Weights of a small transformer language model.
Size: 3 heads of 64 (1 for keys and values), vocabulary 675, 8.79M parameters.
Architecture: RMSNorm before each block, rotary positions, untied embeddings.
MLP neurons of a small language model. Each row is named by its layer, matrix (gate and up: input weights; down: output weights) and neuron, and shows model dimensions 0-127. Each number is 128 + 32 x the weight over its row's rms, rounded and kept within 0 to 255. A neuron's up and down rows have the sign that makes its largest values positive.
A block is one neuron, or neurons of one layer that tend to fire together. After each block is what it responds to, as a language model described it from the Wikipedia text at the highest values.

L3.gate65 [136 133 148 126 116  86 149  90 155  95 146 133 149 137 151 111  47 150 135 171 167 198 157  90 177 166 149 137  52  84 156 192 127 145 145 130 162 129 132 181 105 132 112 199 114  63 174  94 130 123  83 142 128 148 165 150  84 150 156 118  97 153 108  41 142  91  93 128 110 190 141 188 128  74  72 102  69 151 180 172 111 166 124  99 108 107 150 137 114 144 152 149  99 113 149 114 129 101 138 130 149 176 135 120 112 185  91 143 111 153 120 163 116 108 168 163  97 163  87 159 112 115 120 141 137 127 181 151]
L3.up65 [124  88  89  86 120  86 119  84 136 127 143 164 124 187 133 108 124 151 114 113  42 151 117 203 167 109 194  93 147 217 131 144  92 147 110  94 173 144  57 148 137 101 169 114 109 108 173  86  95 121 107 139 102 188 120 157 114 120 121 141 134 152 120 152 166 154 114 148 101 179 172  99  47 143 122 107 113 152 180 159 149  79 101 100 133  89 109  86 166 132 138 121 127 134  83 143 108 133 132 151 146 154 106  67  83 168 142 138 139 154 129 108 123 142 134 117 141 163 162 135 128 224 171 140 164 148 145 121]
L3.down65 [ 86  92 115 150 132 149 106 122 158  84 121  91 161 127  99 112  85 145 151 122 129 140 170 137 196  87 154 111 139  57 111 178  89 118 144 124 199 169  89 153 163 133  75  75 152  71 156 112 105 104 151 111 121 201 187 150 158  81 187  89 178 141  91 106 134  99  97 136 154 140 144 143  97 110 188 106 137 121 187 123 110 127 137 101  65 144 114 100 131 151 100  85 109 150 150 166 102 106 161 158 138 156 134 148  82 140 142 139 136 157 117 152 110  76 226 186 134 169  87 156 107 144 146 110 166  73 101 124]
L3.gate115 [ 92 127 103  72 109  97 132 186 165  99 132 123 125 146 113 103 180  77  86 141 129 159 101 114 178 129 126  84 124  89 163 124  74  95  94 173 147 135 127 120 152 136 128 183 157 129 147 138  95  98 109   5 121 141 100 113  89 116 144 133 124 140  49 110  61  78 154 119  94 167 108 120 147 141  72  68 181 141 156 139 156  60  36 122  88 142 126 135 179 152 173 110  87 149 125  83  90 177 110 108 160 167 124 140 145 142 111 149 159 107  75 129 138 130 119  84 130 124 144 104 113 118 139 156 138 141 115 153]
L3.up115 [155 119  67 127 101 169 152 106 160 129 142 113 131 102 135 174 197 113 110  59 127 187 130 132  94 101 138 115 164 139 151 172  63 133  91 175 181 153 122 101 106  94 124 174 135 146 132 185  82 112 142  75  95 144  89 115 134  90 220 122  64 174 143 130 107  78 168 179 103 119  75 128 149  94 124 125 167 142  60 134 152  89 121 165  74 184  96 135  91 149 151  93  89 145 165  47 149 163 134 169 216  92 103 110 155 140 138 129 105 170 176 141 130 129 132 124 145  95 113 144 140 134 123  80 122 104 147 156]
L3.down115 [137 165 112 115 121 105 135 179 100  85 207 121  85  84 104 160 147 128 136  83 116  52  28  97 106 170 181 105 139 167 165 141  94 180 162 146 159 194 119 168 132 139  56 109 152 128 118 133 139  87 146 106  95 198 188 113 139  88 155 159 118 119 130 105  87 105 152 121 126 184 130 103 140 140 107 110 179 120 155  86  87 166  96  93 149  97 120 164 141 168  85 103 146 153 105 138 105  74  89 126  77 126 110  81  86 155 113 165  92 131 138 150 168 173 171 131 124 129 130 188 159 159 164 117 183 149 161 172]
L3.gate138 [102 157 126 111 101 104 182  65 105 140 175 117 135 105 119  65 153 141 118 156  91 174 113 165 193 151 141 144 119 162  94 148  70 152 139  95 140 156  82 131 120 134 166 152 174 105 145 129  50 126 100 146 131 198  60 164 107 176 134 157 121  77 133  87 135 132 128 140 122 121 142 172  59 102 132 147 118 149 146 131 116  99 103 106 174  98 137 122 188 203  97 153 164  63 116 149  94 112 107 121  97  37 112  69 109 165 103 129 102 174 169 133 115 174 137  68 147 159 128  90 181 161  99  81 128 107 138 122]
L3.up138 [130 151 123 124 157 144 164  33 122 114 128 137 166 103 120 114  85 203 125 147 147 171 150 128 254 135 108 172  94 155 107 192 122 175 120 110 123 143  66 120 137  98 120 127 144  67 127 137  90 140 131 147 116 153 106 114 117 118 130 168 108 138 125  84  92 121 164 116 148 165 120 168 134  95 113 164  91 130 144 153  84 113  86 102 163  75 152 100 128 173 134 120 181  68 141 136  90  88 146 181 118  91 114  91  84 141 112 189  96 176 140 211 146  80 150 158 159 169 122 133 115 111 143 113 119  82 152 154]
L3.down138 [108 127 134 111  72 151 101 137  86  95 116 103 102  94 142 101 126 157 141 116 176 176  94 108 189 128 168  83 108 104 108 167 150 127 177 122 181 149 105 147 169 150 126 131 179  90 173 150 123 131 137  85 108 196 138 108 106  97  56 127 146 118 103 120  91 110 110 154 138 139 148 131 151 166 114 105  97 156 157 107 124 132 122  99  99 150 133 145 170 145 155 121 120 108 133 175  90  60 132 126 115  99 132  87  92 156 122 147 112 153 137 176 125 134 186 121 149 208  80 128 118  86 147  61 145 127 118 122]
L3.gate264 [142 163 134 113 148 117 109 121 110  97 149  95 141 110 124 114 180  81 165 128  50 146 142 106 157 187 171 153 160 115 188 138 137 158 152 111 135 158  52 218 138  74 157 163 119  25 148 135  94  70 105  94 118 129 127 113  81 125 153 129 155 161 113 111 116 133 146 125 103 187 175 162 130 119 135 156 132 133 110  83 116  30 117 126 120 107 160 115 138 174 119  63 105  78 176  73 136 144 127 142 146 157 161 128 154 164 122  78  98 157 137 177 157 131 123 158 150  78 138 140  91 122 103 146 101 117 131 109]
L3.up264 [126 152  69  87 153 118 172 124 146 138 193 153 146  37 148 119 188 151  86  93 112 103  88 155 109 196 144 187 116  98 173 185  91 135 120 143 147 172  40 171 134  61 170 201 144 108 124 158  76  57 111  88 139 152  98 145  80 145 169 121 107 121 142  80 117 145 121 166  74 134 119 162 144 127 155  83 161 107 122 180 116 131 116 135 125  80 138 147 113 160  77 108  81 155 182 117 119  93 142 115 107 100  95  91 114 161 110 102  94 118 163 168 174 111 133  92 167 138 194 166 116 123  82 158  78  59  96 121]
L3.down264 [103 118 146 133 109 110 109 154 174 169 153  96 104 112 130 116 144 120 119  63 109  82 125  96 153 143 129 114  85 115  88 160 136 161 152 118 140 109 123 156 204 127 161  89 165 113 108 181 140 139 127 125  72 115 113  78 153 106  96 125  88 178 115  86  81 121  77 129 112 170 127 134 170  92 153  82 136  98 119 130  86 123 104 106 122 136 123 148 137 127 106 112 116  81  93 116  86 144 124 143  97  86 122  68  97 144 153  94  92 125 143 192 126 169 144 115  99 150 123 184 140 157 166 115 113 144 143 168]
Description: Mostly the second piece of a word broken after a short prefix, above all possessives like H+is, Th+is, m+y, plus his/her/its and mid-word pieces (Sp+ec+ial, n+ew, postp+on+e).

L5.gate307 [ 96 120 112 129 162 156 177  79 175 173 118  83 116 118 110 161 131 166 178 162  73 110 140  80 115 133 148 100 170 133 106 146 118 170 122 149 140 117 107 128 131 152 107  76 103 168 147 143  92 143  85 122 141 104 145 116 121  67 160  57 130 168 147 113 123 114  93 167 125 142 168 157 144 134 111  98 114 120 147 111  61  74  94 119 100  81 112 125 161 158 105 192  81  73 117 114 115  86 164 111 149 109  90 142 181  59 125 145 130 161 140 117 139 134 176  98 111 164 140  80 168 102 156 162 113 121 161 123]
L5.up307 [150 136 117 169 129 146 127  75 137  88 145 101 162 126 103 120  78 144 130 155 153 190 116 147  96 166 152 157 117  63 106 170 111  66 150  84 149 118 120 146 164 119 130  93 195 131 130 112 158 109 163 136 144 149 118 153 110 134  97 135 187 108 150  93 141 129 109 139  60 104 155 115 125  94 122  99 166 158 163 150 140 103  72 142 139 117 154 123 164 118  87 143 147 165 160 120  93  58 182 184  91 119  64 109 159 159 143 182 127 141  62 220 119 103 168 124 108 128  98 152 145 212 114 109 144 101  98 129]
L5.down307 [ 81 117  86 151 122 103 103 100 180 136 105 100 133 126  92 127  82 174  85 157 107 182 116 129 161 126 127 124 164 167 172 146 130 128 163 197 103 167 126 139 149  86 101 124 143  85 150 110 140  85 129 146 130 161 115 112 145  99 134 146 160 122  88 179 105 138 126 163 150 162 107 137 124 133 129 133 132  96 161  72  87 102  96 134 139 155 120  63 147 130 137 110 126 138 211 153  99 116 163 168 149 163 106 167 138 136 174 121 170 167 162 191 156 132 157 110 114 131 113 101  71 113 136 123 126 139  96 127]
Description: Word-final pieces that complete common function or number words split mid-word, as in anot|her, o|ther, th|is, th|ree, O|ne; also whole-word one, first and The.

L2.gate182 [108 178 130 191 150 134 146  92 116 145 176 120  80 137  85 156 117  95 139 121 161 159  83 150 115 139  91  88 153  20 106 151 115 128 148 140 135 136 133 187 133  99  86 140 165  71 110 155  85 177 123 162 143  47 166 106 147 141 142 119 118 152 114  85  95 121  95 181  71  98 141 120 124 125 141 160  71  92 139 110 167 127 114 124 160  98 125  83 110 101 138 155  65 172 175 134  66 114 162 114 106 119 130 153 123 131 124 152 126 127 151 141 143 117  84  98 112 127 136  91  77 158 145 129 104 124 135 120]
L2.up182 [135 160 108 135 139  84 144 159 166 137 138 103 149 126 102  98  65  74 129 108 144 137 124 128 155  84 112 125 164  76 160 131 156 115  95 148 131 149 113 171 163 162 114  94 145  32 122 104 138 119 112 102 131 154 112 122 141 114 131  98 152  94 112 126 130  71 101 143 115 111 127 120 142 189 143 132 103 205 147 137 191 140 110 126 125  80 193  96 114 123 199 165 108 122  97 111  90 125  77 102 142 126 121 197 161 104 164 132 175 102 186 160 159 103 158 137 162 167  95  82  72 141 162 133 179 169  99 104]
L2.down182 [ 98  81 154 137 102 169 119  93  74 116 103  79  99 109 163 163 123 170 131  77 137 154 156 129  82 189  99 128 146  89 201 144  93 153 117 109 117 113 110 200 124 122 143 153 124 126 100 152 119 123 113 181 109 120 151 133  93 108 130 157 110 102 116 130 107 109 143 176 112 175  87  77 100 184 112  84  78 126 100  88 146 167 140 104 112  61 103 128 161 128 132 133  77 159 122  82 106 156 101  95 121 168  98  86 139  96 110 138 160  52 124 111 101  61 168 112 199 155 139 110 105  91 152 141 120 154 132 134]
L2.gate399 [124 154 128 136 135 145  90 117 102  89 168 102 103 126 121 104 166 124 123 134  97  98 114 108 110  98 103 158  95  70 128  83 127  94 158 131 123 135  95 138  75 116  88 175 153 146 109  76  17  88 107 148 193  81  92 110 113 152 134 124 152 143 150 128 126 162  78 135 115  64 139 150  94 148 174 154 103 106 174 193 118 171  69 197 104 105  36 115 148 126 121  97  92 109  93 147  92 127 100 131  91  88 113 111 179 162 119 149 142 210 148 135 133 114  96 128 165  93 145 112 132 154  67 174  99 176 115  80]
L2.up399 [134 162 166 176 138 150 152 155 133 120 129  94 113 129 154 129 167 107  52 104 167 112  98 130 158  85  60 131 126  95  86 111 151  85  75 160  70 203  99 155  73 178  78  92 101 172  87 160 180 131 142 114 106 118 105 139 119 107 175 180 131 111 113 119 121  99 119 152 132  93 128 128 136 136 135 109 140  83 106 125 146  78  95 139 156 161 154 134 147 113 115 224  94  94 133  85 115  99 114  84 107  90 107  40 164 109 133 179 144 120 123 139 157 104 154 156 116 163  95 153 133 183 146 139  56 113  94 145]
L2.down399 [146 174 135 127 114 134 218 152 140 167 125 168 136  64 130 152  69  78 122 124 184 145 184 119 107 143 111 110  78 130 128 102 176  99 160 121 139 141 131  66 137 146 105 115 165 119 140 188 128 116 161 119 133  91  78 155 125 148 105 116  87 177 145 188 121 165 126  95 112 131 135 149 108 108 125 139 111  97 123 160 172 152 180  94 176 101 122  56 137 114  98 142 163 175 139  94 100 135 145 144 107 133  88 140 127 128 134 120 168 165 124  73 120 124  84 119 173 199 169 115 129 103 120 164 124 138  96 150]
L2.gate416 [152 121 136 115  99  79 112  98 141  80 126  89 123 103 170 136 108 131  84 125 134 128 106 135 116 144 142  98 142 137 132 165 178 153 119 131 175 139 127 129  75 146 131  85 138 153 130 141 126 133 148 125 111 164  76 110  72 143 168 136  86 152 176 126 159 102  79  43 135  50 105 220  81 139 146 105 135 120 150 109 178 132 113 105 125 158  99 103 129 122  79 175 107 101 131 134  89 104 164  97 106 127 156 128  80 131  89 155  95 103 116 184 107 105 134 111 138 127  86 154 169 151 115 136 142 105 114 106]
L2.up416 [121 173 114 156  88 147 137 111  90 121 170 131 136  91 149 111 105 174  82 130 174 113  95 142  83 118 177 113 168 120 155 168 136 120 182 145  95 157  94 130 108 121 134  77 111 169 133  97 136  78 155 163 101 100 101 149  62  72 119 172  93 143 184 145 137  95  19  99 153  58 152 161 103  85 166 108 160 141  93 125 102 148 148 112 180 132 122 142  78 125  59 162 158 118  95 145 118  75 141  80  28  89 171  62 149 128 132 153 129  94 152 194  74 114 104 143 152  98 100 111 161 117 109 115 118 172 122  99]
L2.down416 [ 84 117  75 121 111 152 192 155 110 181 157 186  55 146 154 149  64 129 152  65 155 139 125 157 137 143  48 163 123 170 124 141 113 137 154  72 100 129 126  68 113 143 111 117 118 168  55 154 153 131 158 180 131 168  99 130  94 121 109 111  91 123 138 176 105 145 137 112 158 135  80 136 112 140  90 151 134 130 154 131 194 123 168 123 146 113 107  98 159 119 172 116 144 159 125 106  86 171 171 168 112 182 163 110 125 139 132 136 164 135 120 124 151 157  74 139 156 130 158 120 136 157 119 124 169 116 148 148]
L2.gate447 [ 98 126  98 133  96  76 122  98 129 121 126 122 138 144  97  80 110 130 121 113 177 109 169 142  94 124 135 174 103  83 127 133 114 157  77 173 151 107  47 107 161 212 129 149 133 177 135  94 111 182 142 124 155 140 121 119  86 158  93 164  92 173 141 139  89 167 154 140 158  65 151 161 155 159 193  93 156 131 172 151 140 167 127  86  90 121 124 158 125 139 155 221  92 113  91  98 180  85 188  81 171 143 122  88 222 106 155 171 155 131 153 132 151 147 156 125 121 155 108 122 147 148 143 113 135 176 125 139]
L2.up447 [149 149 120 167  92  80 120 127 110 117 111 141 131  91 103 149 156 132  85 103 143 125 121  67 121 144 167  94 129  63 147 158 158 146 121 169 100  98  84 141 191 124 131 148  88 178 165  97 132 140 146 139 122 131 132 124  45 156 127  72 164 164  88 126  69 135  82 139 189 114  97 116 132 206 156  82 153 143 208 174  95 111 110 107 118 143 109  92 146 117 119 190  89 149  84 154 192 104  97  67  85 177 106 121 167 125 151 135 124 105 129 144  75 179 155 111 150 142 145 108  94 140 107 141 168 131 169 168]
L2.down447 [ 58  87 168 137  94 165 143 105 173  77 104 168 107 139 193 164 128 100 144  38  55 188 126 155 118 150  84 172 172 114 115 118 108 152 157 119 142  69 120  60  91  85 110 125 122 180  81 147 167 145 142 178 136 128 160 124 128 148 142  89  93  58 156 121  88 121 155 122 157  89  93 133 148 154 129 143  88 136 120  94 157  82 110 147 182 128 113 158 136 129 178 101 132  87 132 137 123 141 138 129 132  98 124  76 123 123 149 138 143 193 151 101 118 115 133 203  96 177 146 106 147  58 169 136 131 119 173 137]
Description: Short word pieces, mostly a final "y", that complete a word whose stem was split off just before it, as in approximatel-y, centur-y, famil-y, and also novel-s and Childre-n.

L3.gate141 [115  74  98 119 155 156 142 110 129  73 198 161 113 119 123 124 116 103 110 162  99 122 122 153 136  44  62 129 145 158 190 134 134 103 143 163 106  86 111 182 129 154 148 120 112 136 164  94  62 140 102  89 112 145 138  99 169  96 120 109 119 153 145 136 129 180 177 138  72  97 157 128 150  87  75 139  91  79 122  92 145 146  85 148 126  95  60 122 165 109 164  87 159 118 108 123  65 117 176 158  65 152 110 144  39 115 111 113 129  78  91 142 124 116  57 119 113 144  77 163 147 112  82 128 145 177 151 133]
L3.up141 [137 147 111 163 167 129 172 129 102  81 135  90 123  69 145 145 150 187 188 215 127 112 112 112 132 154 132 119 120 127 101 171 127 145 115 108 129 185 123 117 110 157 118  52 121 137 159 102 168 120 158  78 157  92  75  92 135 115 127 111  45 143 185 133 142 135 111 159 181 169  97 138 165 119 103 211 111 143 122 107 136 171 182  84 117 127 103 108 153 126 116 187 149 163 153 161 127 151 153 112 160 120 132 122 179 102 166 154  49 110 117 183 116 119  93 190 158 134 125  96  93 160 110 120 144  83 126 166]
L3.down141 [140 120  60 185 133 178  72 109  79 106 169 135 136 169 160 122 135 131 167 121  80 169 152 109 139  98 153 176 142 133 134 153 150 155 132 118 135 140 118 105 146 138 156 145  84 136 142  96  63 134 122  64 139 156  32 124 112 118  84 118 138 155  83 122 108  64 192  99 130  96 128 111 121 109  69 116 135 176  65 112  97  35  96 142  78  92 169 161 121 146 132 100 115 177 142 105  98 171 233 150 108 177 120 154 113 151 135  91 112 115 123 121  91 162 142  74 133  91 105 197  90  91  89 121 161  66 141 139]
L3.gate161 [108 165  48 143 123 157 194  99 122 125 133 126 134 100 121 169 146 177 134 162 177 110 141 153 166 193  61 146 140 112 147  94  75 112 121 146 147 167  71 117  78 126  98 140 140 106  96 105 117 118 141  84 105 108 132 121 150 111 217 136  74 165 184 140 159 167 124 142 101  89 122 153  86  84 123 123  99 106 151 148 163 115  76  94 156 125 158 107 124 128 149 171  45  77 123 143  82  99 156 131 139 172 117 156 144 167  85 169 147 182  84 193 147  90 114 127 137 127 180  88  88 106 112 115 130  73  88 177]
L3.up161 [133 162  98 114 143 164 143  92 129 101 186  94 230  70 134 109 132  74  71 152  96  77 108 119 177 134 112 161 162 148 148  48 125 100 132 107 117 109 116 157 129 130 136 108 126 182 164  73 145 135 149  94 105 106 139 111 129  78 163 144 131 164 118 128 132 160 118 128 180 173 169 112 119 126 157 167 126 149  79  93 139 150 128 119 119 131  89 110 133 124 112 156  97 163  83 159 121  76 106 153 105 133 100 188 134 104 163 155  87 134 107 167 145 164 116 130 197 107 160 122 176 138 102 127 134  74 126 147]
L3.down161 [135 122 121 131 131 161 159  99  82 118 107 140 148 102 151 119 120 174 127 151 190 207 105 117 102 122  94  93 118  98 111  97 126  87 171 179  80 151  98 117  88 151 102  98 146 170  85 142 107 146 157  93 138 124 117  88 117 133 150 164  92  86 164  98  70 111 150 137  97 100 136 151  87 109  89 158  91 158  96 121 158 174 124 125 130  44 131  92 155 113 125 125 182 114 146 151 144 173 138 101 105 158 118 140 138 100 176 151 210 149  87 162 141 150 117 134 136 126 123 117  87  99  79 123 191 107  97 131]
L3.gate258 [114  88 167 116 101 155 103  60 133  66 137 143 102 146  79  71 165 149 109 132 142 174 174  76  66 129 130 154 172  85 147  81 148 144 146  98 109 127 110  30 161 150 147 108 109 225 209 156 170 166 169  91 126 128 150 152 100 115  50 108 103  98  92 136 116 142  76 174 127  29  96 149 113 152 151 140 138 136 103 119 151 110 111  64 151 135 113 108 116  94  99 179 106 149  94 149 106 142 163 135 102 127 117 142 130  44 138 139 104 108 102 123 108 144 124 152 127 185 120 158 114 155 129  83 154 104 128 146]
L3.up258 [217 178  95  97 131 109 132 110 110 103 116 134 139  77 110  81 109 119 131 101 176 142 144  89  65 119 141 158 107 144  80  91 163 112 126 144 190 141  78  91 125 151 127  75 111 138 139 165 164 116  83 138 119 105 134 188 120 166  39 103 140 130 129  99  88 159 151 144  83  99 165 134 175 192 110 154 137 136 109  94 142 133 186 121 144 137 141  72 140 153  87 153 140 120 127 180 152 143 102 113 127 160 162 101 203  81 123 104 102  56 130 122 104 103 143 124 148 178 143 113  72 132  72 120 122 126 106 122]
L3.down258 [111  98  77 137 137 146 119 117 126 116 121 183  89 170 122 161  84 133  70 140 111 153 124 109 131 195  93 141  67 117 181 119 142 153 178 114 149 122 114 139 121 119  70 164 139 140 127 106 122  71 134 126 137 119 215  81 173  80 143 140 173 107  83  62 131  97 195 156 172 164 123 118 124 109  86 171  96 134 170 114 174  95 132 139  56 112  57 144 139 188 122 146 168 124 139 121 169  80 137 150 201 122 113 102 149 132 103  91 129 134 128 121 102 166  66 166 100 111 176  99 121 144 200 138 145 105 123 165]
L3.gate423 [110 103  99  95 156 165 125 107 118 189 215 139 132 140 129 115  96 116 163 135 127 105 114 153  68  87 135  97  49 115 154 106 131 142 105 125  83  91  78 120  71 135 127 127 129 143 146 119 139 129 155  80 118 138 114 107  62 159  95 116 114  93 143 182 108 159 123 157  87  71 132 177 148 184 153 101 153 137 107  68 161 150 108 141 143  99 111  94 183 114 140 131 135  87 103 161 122 158 154  91 138 160 156 105 151  96 109  68 130 146 164 112  67 151 138 186 109 136  99 186 101 114  99 134 139 123 110 145]
L3.up423 [110 103  97  93 128 153 107 109 118  85 148 119 165  77 161  60 134 130 110 142 117 109 120 115 137 124  94 100 143 138 143  98 145 147 170 174 124 141 124 127 140 108 137 119 105 194 125 108 134 130  90  67 159  91 104 170 167 148 100 170  78 111 120 201 134 154 120  88  85  46  74 143 118 126 148 207 120  54 105 153 111 110 126  62  54 107  55  89 108 119 129  98  90  67 149 145 116 130 121 142 108  99 159 152  93  89 113  89 118 132 129 117 113 143 114 158 160 137  88 155  97  98  84  80 116 138 145 135]
L3.down423 [ 90  67  61 157  99 100 192 110 125  73 108 161 146 127 145 128 116  93 168 140 121 170 150  77 132 139  89 217 149  73 170 142  74 130 159 138 190 173  87 168 120 119 109 124 113 163 134 107 106 120 150  66 105 156 106  96 168 119 105 116 105 208 168  98 160  93 168 141 134 146 155 140 134 129 128 139 136 184 142 116  75 119 131  96  78  58 178  85 129 123 151 148 153 137 158 130 123 170 175 168 159 169 112 137 145  84 116 128 147 120 125 137 102 138 102 111 150 102  94 108 115  53 138 152 156  77  73 138]
Description: Single-letter word pieces, mostly y or h, inside odd token splits: the y completing "famil-y", plus qualif-y-ing, h-y-dro, Okla-h-oma, Mem-ph-is.

L2.gate8 [140 133 115 145 163 115 187 152 153 127  86 153 126 100 164 135 139  96 150  77 110  98 147 100 143  66  78  76  80  45 127 126 176  73 135 171 118 119 125 115 120 146  79  98 146  95 115 144 139 116 100 121 107  91 170  60 133 131 151 156 153 210 142 110 164 162 147 144 104 125 165 165 129 111 100 136 111  82 114  79 106 116  30 144 170 101 101 144 129 139 152 192 125 147 151 108  78  91 150 154 158 172 143 146  91 125  70 126  78 154  87 178 130 107 142  97 132 102 162  89 134 122 140 156  50 103  97  66]
L2.up8 [130 120  80 132 154 140 100 144  86 148 139 167 167 143 179 126  86 158 107 168 122 122 110 103  65 119 134 112 100 118 150  65 114 110  84 191 116 140 121 168 162 178 121 113 179 203 185 148  87 162 151  98  81 143 132 170 176 194  89 117 204 127 120 162 221 180 143 137 149 151 128 119  27 109  97 111 114  82 110 154 148 155  50 130 105 147  93 123  96 142 168 162 139 101 164 120 122 134 189 165 133 167 150 102 122 181 140 178 177 141  72 156 147 158 172  79 149 132 120 151 211 137 125 155 213 196 138  75]
L2.down8 [ 70 143 161 144 150 112 113 166 139 130  87 142 165 159 104 174  82 145 127 105 131 123  80 183  85 127  99 140 122  58 105 158 146 147 137 142 110 165 130 145 143 141 126  95 132 114 163 142 134 116  89 141 109 138 155 112 124  81 127 151 125 147  59 115 134  94 101  58  81  85 135 165  68 125 144  85 107 138 163 130 155 163  77 138 122  37 206 107 134 122 157 110 162 153 191 125 100  99 148 161 104  94  24 109 173 150 169 101 184 148 165 152 175 140 172 109  60 122  95 111  71 145 157  69  90  98 128 160]
L2.gate117 [150 123 118 118 129 127 179 139  91 159  96 172 140 121 150 169  94 127 108 118 137 124 142 149 200  97 116 160  99  57  72 139  91 134 105 114 130 117 164 134 154 146 148 113 113  99 112 132 119 171 101 147 151 137 141 101 154 199 130 121 187 164 134 113  95 164 143 110  98 123 127 164 219 161  65  80 110 112 172 119 157 148 134 112 113 139 121 115 143 123 167 113 180 103 121 153  71  91 163 103  88 157 128 142 102 157 111 127 130 124 109 132 160  21 108 155 149 161 100 150 104 103 119 160 115 151 101 106]
L2.up117 [144 123 128 119 159 162 159  72 123 161 120 154  88 108  95 121 127 100 101 129 127 162 151 115 166 109 186 202  66 114 130 122 151 109 121 210 135  89 145 148 163  92 128 188 176 166  99 159  94 151 128  60 128  50 115 127 126 145  53 110 181 142 120 135 140 141 142 188 137 113 108 104 150 152 143 137 115 103  85 169 128 177 141 154 126 107 139 106 193 126 104  42  77 130 111 153  90 117 161 106 128 154 144 113 120 130 115 143 167 185 116 131 158 134 119 178 136 107 164 145 130 119  82  96 114 135 117  99]
L2.down117 [120 109 164 131  91 107 112 152 118 140 146 126 153 149 117 122 139 118 149  93 162 135 102 143 130 164 158 149 122 132  76 154 179 185 144 103 150 157 104 126 140  69 100 154 188 128 119 206  98 115 109 141 128 165 107 150 109 120 101 107  96 162 105  89 161 164 120 163  53  61 133 200 138 176 115 131 115 174 146 123 124 141  56 182 179 132 182 165 125 146 112  66 134 134 145 124  97  95  55  73  70 139 114  64 192 158 109  99  67 148 129 162 161  94 143 123 101 106 120 148  89 137 120 158  93  83 138 124]
L2.gate144 [115 146 153 126  99 165 167 139 112 129 137 160 140 122 100  98 153 189 106 141 138 145 102 135 160 150 173 122 149  47 120 107 136 115 117 200 106 168 142 158 125 137  82  95 125 128 110 161 104 156 134 110 103  86 191 125 144 113  67  86 181 111 128 169  80 122 136 108 109 120 125 186 190 159  94 147 142  88 143 104 110 128 126  58 120 136 106 129 138 112 169  99 120 138 200 105  26 132 131 128 131 142 171 104 100 133 116 124 173 174  96  88 124 108 134 192  72 142 112 111 121 129  82 132  84 148 165 115]
L2.up144 [101  98 158 115 110 122 161  82 149 143 172 123 117 100 120 122  93 173 124 178 104 121  96 103 124 159 198 167 106  66 107  85 156 150 103 126  92 145 208 187 155 157 111  64 104 137 132 140 101 179 171 116 144 127 165 102 193 138  70  95 194 152 123 116 118 138 170 117 119 124 142 181  99 152  87 111  89  88 130 103 104 186 157  67 105 137 132 112 150 156 118 165 142 109 120 145  62 121 198 115 165 175 122 114 133 170 116 154 150 186 124 141 164 109 132 123 108 126 125 126 172  93 112 117 108 161 132  78]
L2.down144 [122 116  98 114 140 115  70 113 108  86 131 129 108 117  98 140 104 105 152 107  89 200  81 161 129 115 161 168 122 122 133 185 160 123 218 126 140 148 115 183 128 107 111 118 255 118 134 163 135 126 110 117 118 149 128 126 142 106  57 108 136 145  70  84 134 126 163 106 114 130 137 181 133 143 114 141 112 145 143 115 168 118  93 164 110 142 159 163 115 129 133 102 126 110 167 120  63 108 101 127 161 115  47  67 162 170  93 117 153 167 130 157 115 109 185 111 133 151  90 142 139  98 131 146  96 109 132 117]
L2.gate331 [124 111 139 167 146  86 183 130 172 173 113  97 171 165 128 133 121 173 149 120  87 121  90 112 111 139 198 102 108 101 159 120 154  83 127 192  65 157  94  90 151 182 140 138 146 131 168 132 140  93 111  95 171 137 142 149 138 173  55 122 229 123 134 124 108 150 106 109 122 141 131 143 102 149 137  77 192  97 177 146 114 139  67 117  90 143 117 129 142 139  93 108 105 130 110  99 113 150 122 170 101 159  97 149 125 131 140 105 244 162 143 141 102 118 133 115 125 118 149 200 145 143 163 159 117 200  77 141]
L2.up331 [151 112 143 205 158 136 197 102 191 157 113  76 161 114 122 137  99 127 175 123 115 141  75  63 137 150 182 125 105  50 172 134 183  90 141 193  82 102 171  84 147 169 140 157 136 117 144 114 122  90 109 110 138  72 120 155 145 112 102 109 171 155 123  97 116 106 154 117 115 142 139 153 104 179 151 114 179 125 154 146 123 197 114 162  87 112 153 116 144 123 100 139 100 184 166  92  75 126 135 143 123 179  45 135 146 141 155 106 197 170 185 184  88 112  75 122  86 125 100 171 128 150 107 156 111 172 104 111]
L2.down331 [114 163 123 172 141 150  96 164 139 127 141 132 143 114 181 146 156 172 122 107 134 152  92 149 171 111 152 100 137 123  81 169 103 104 187  95  43 146 127 130 143 151 104 156 248 107 117 101 141 102 101  91 102 134 151  96 126  79 152 110 168 152 109 110 143  90 142  74  92 141 148 158 113 107 155 136 131 133 183 127 117  96 102  84  74 172 110 136 174 146 136  75 141 117 180 155 138  78 143 171 164 126  90 136  95 163 180 106 127 133 120 185 140 134 137  79  72 105 141 151 132 162 163 117 133 116 157 153]
Description: Second pieces of common words broken after one or two letters, mostly o|ther, n|ew, N|o, N|ational, also econom|ic and Wom|an.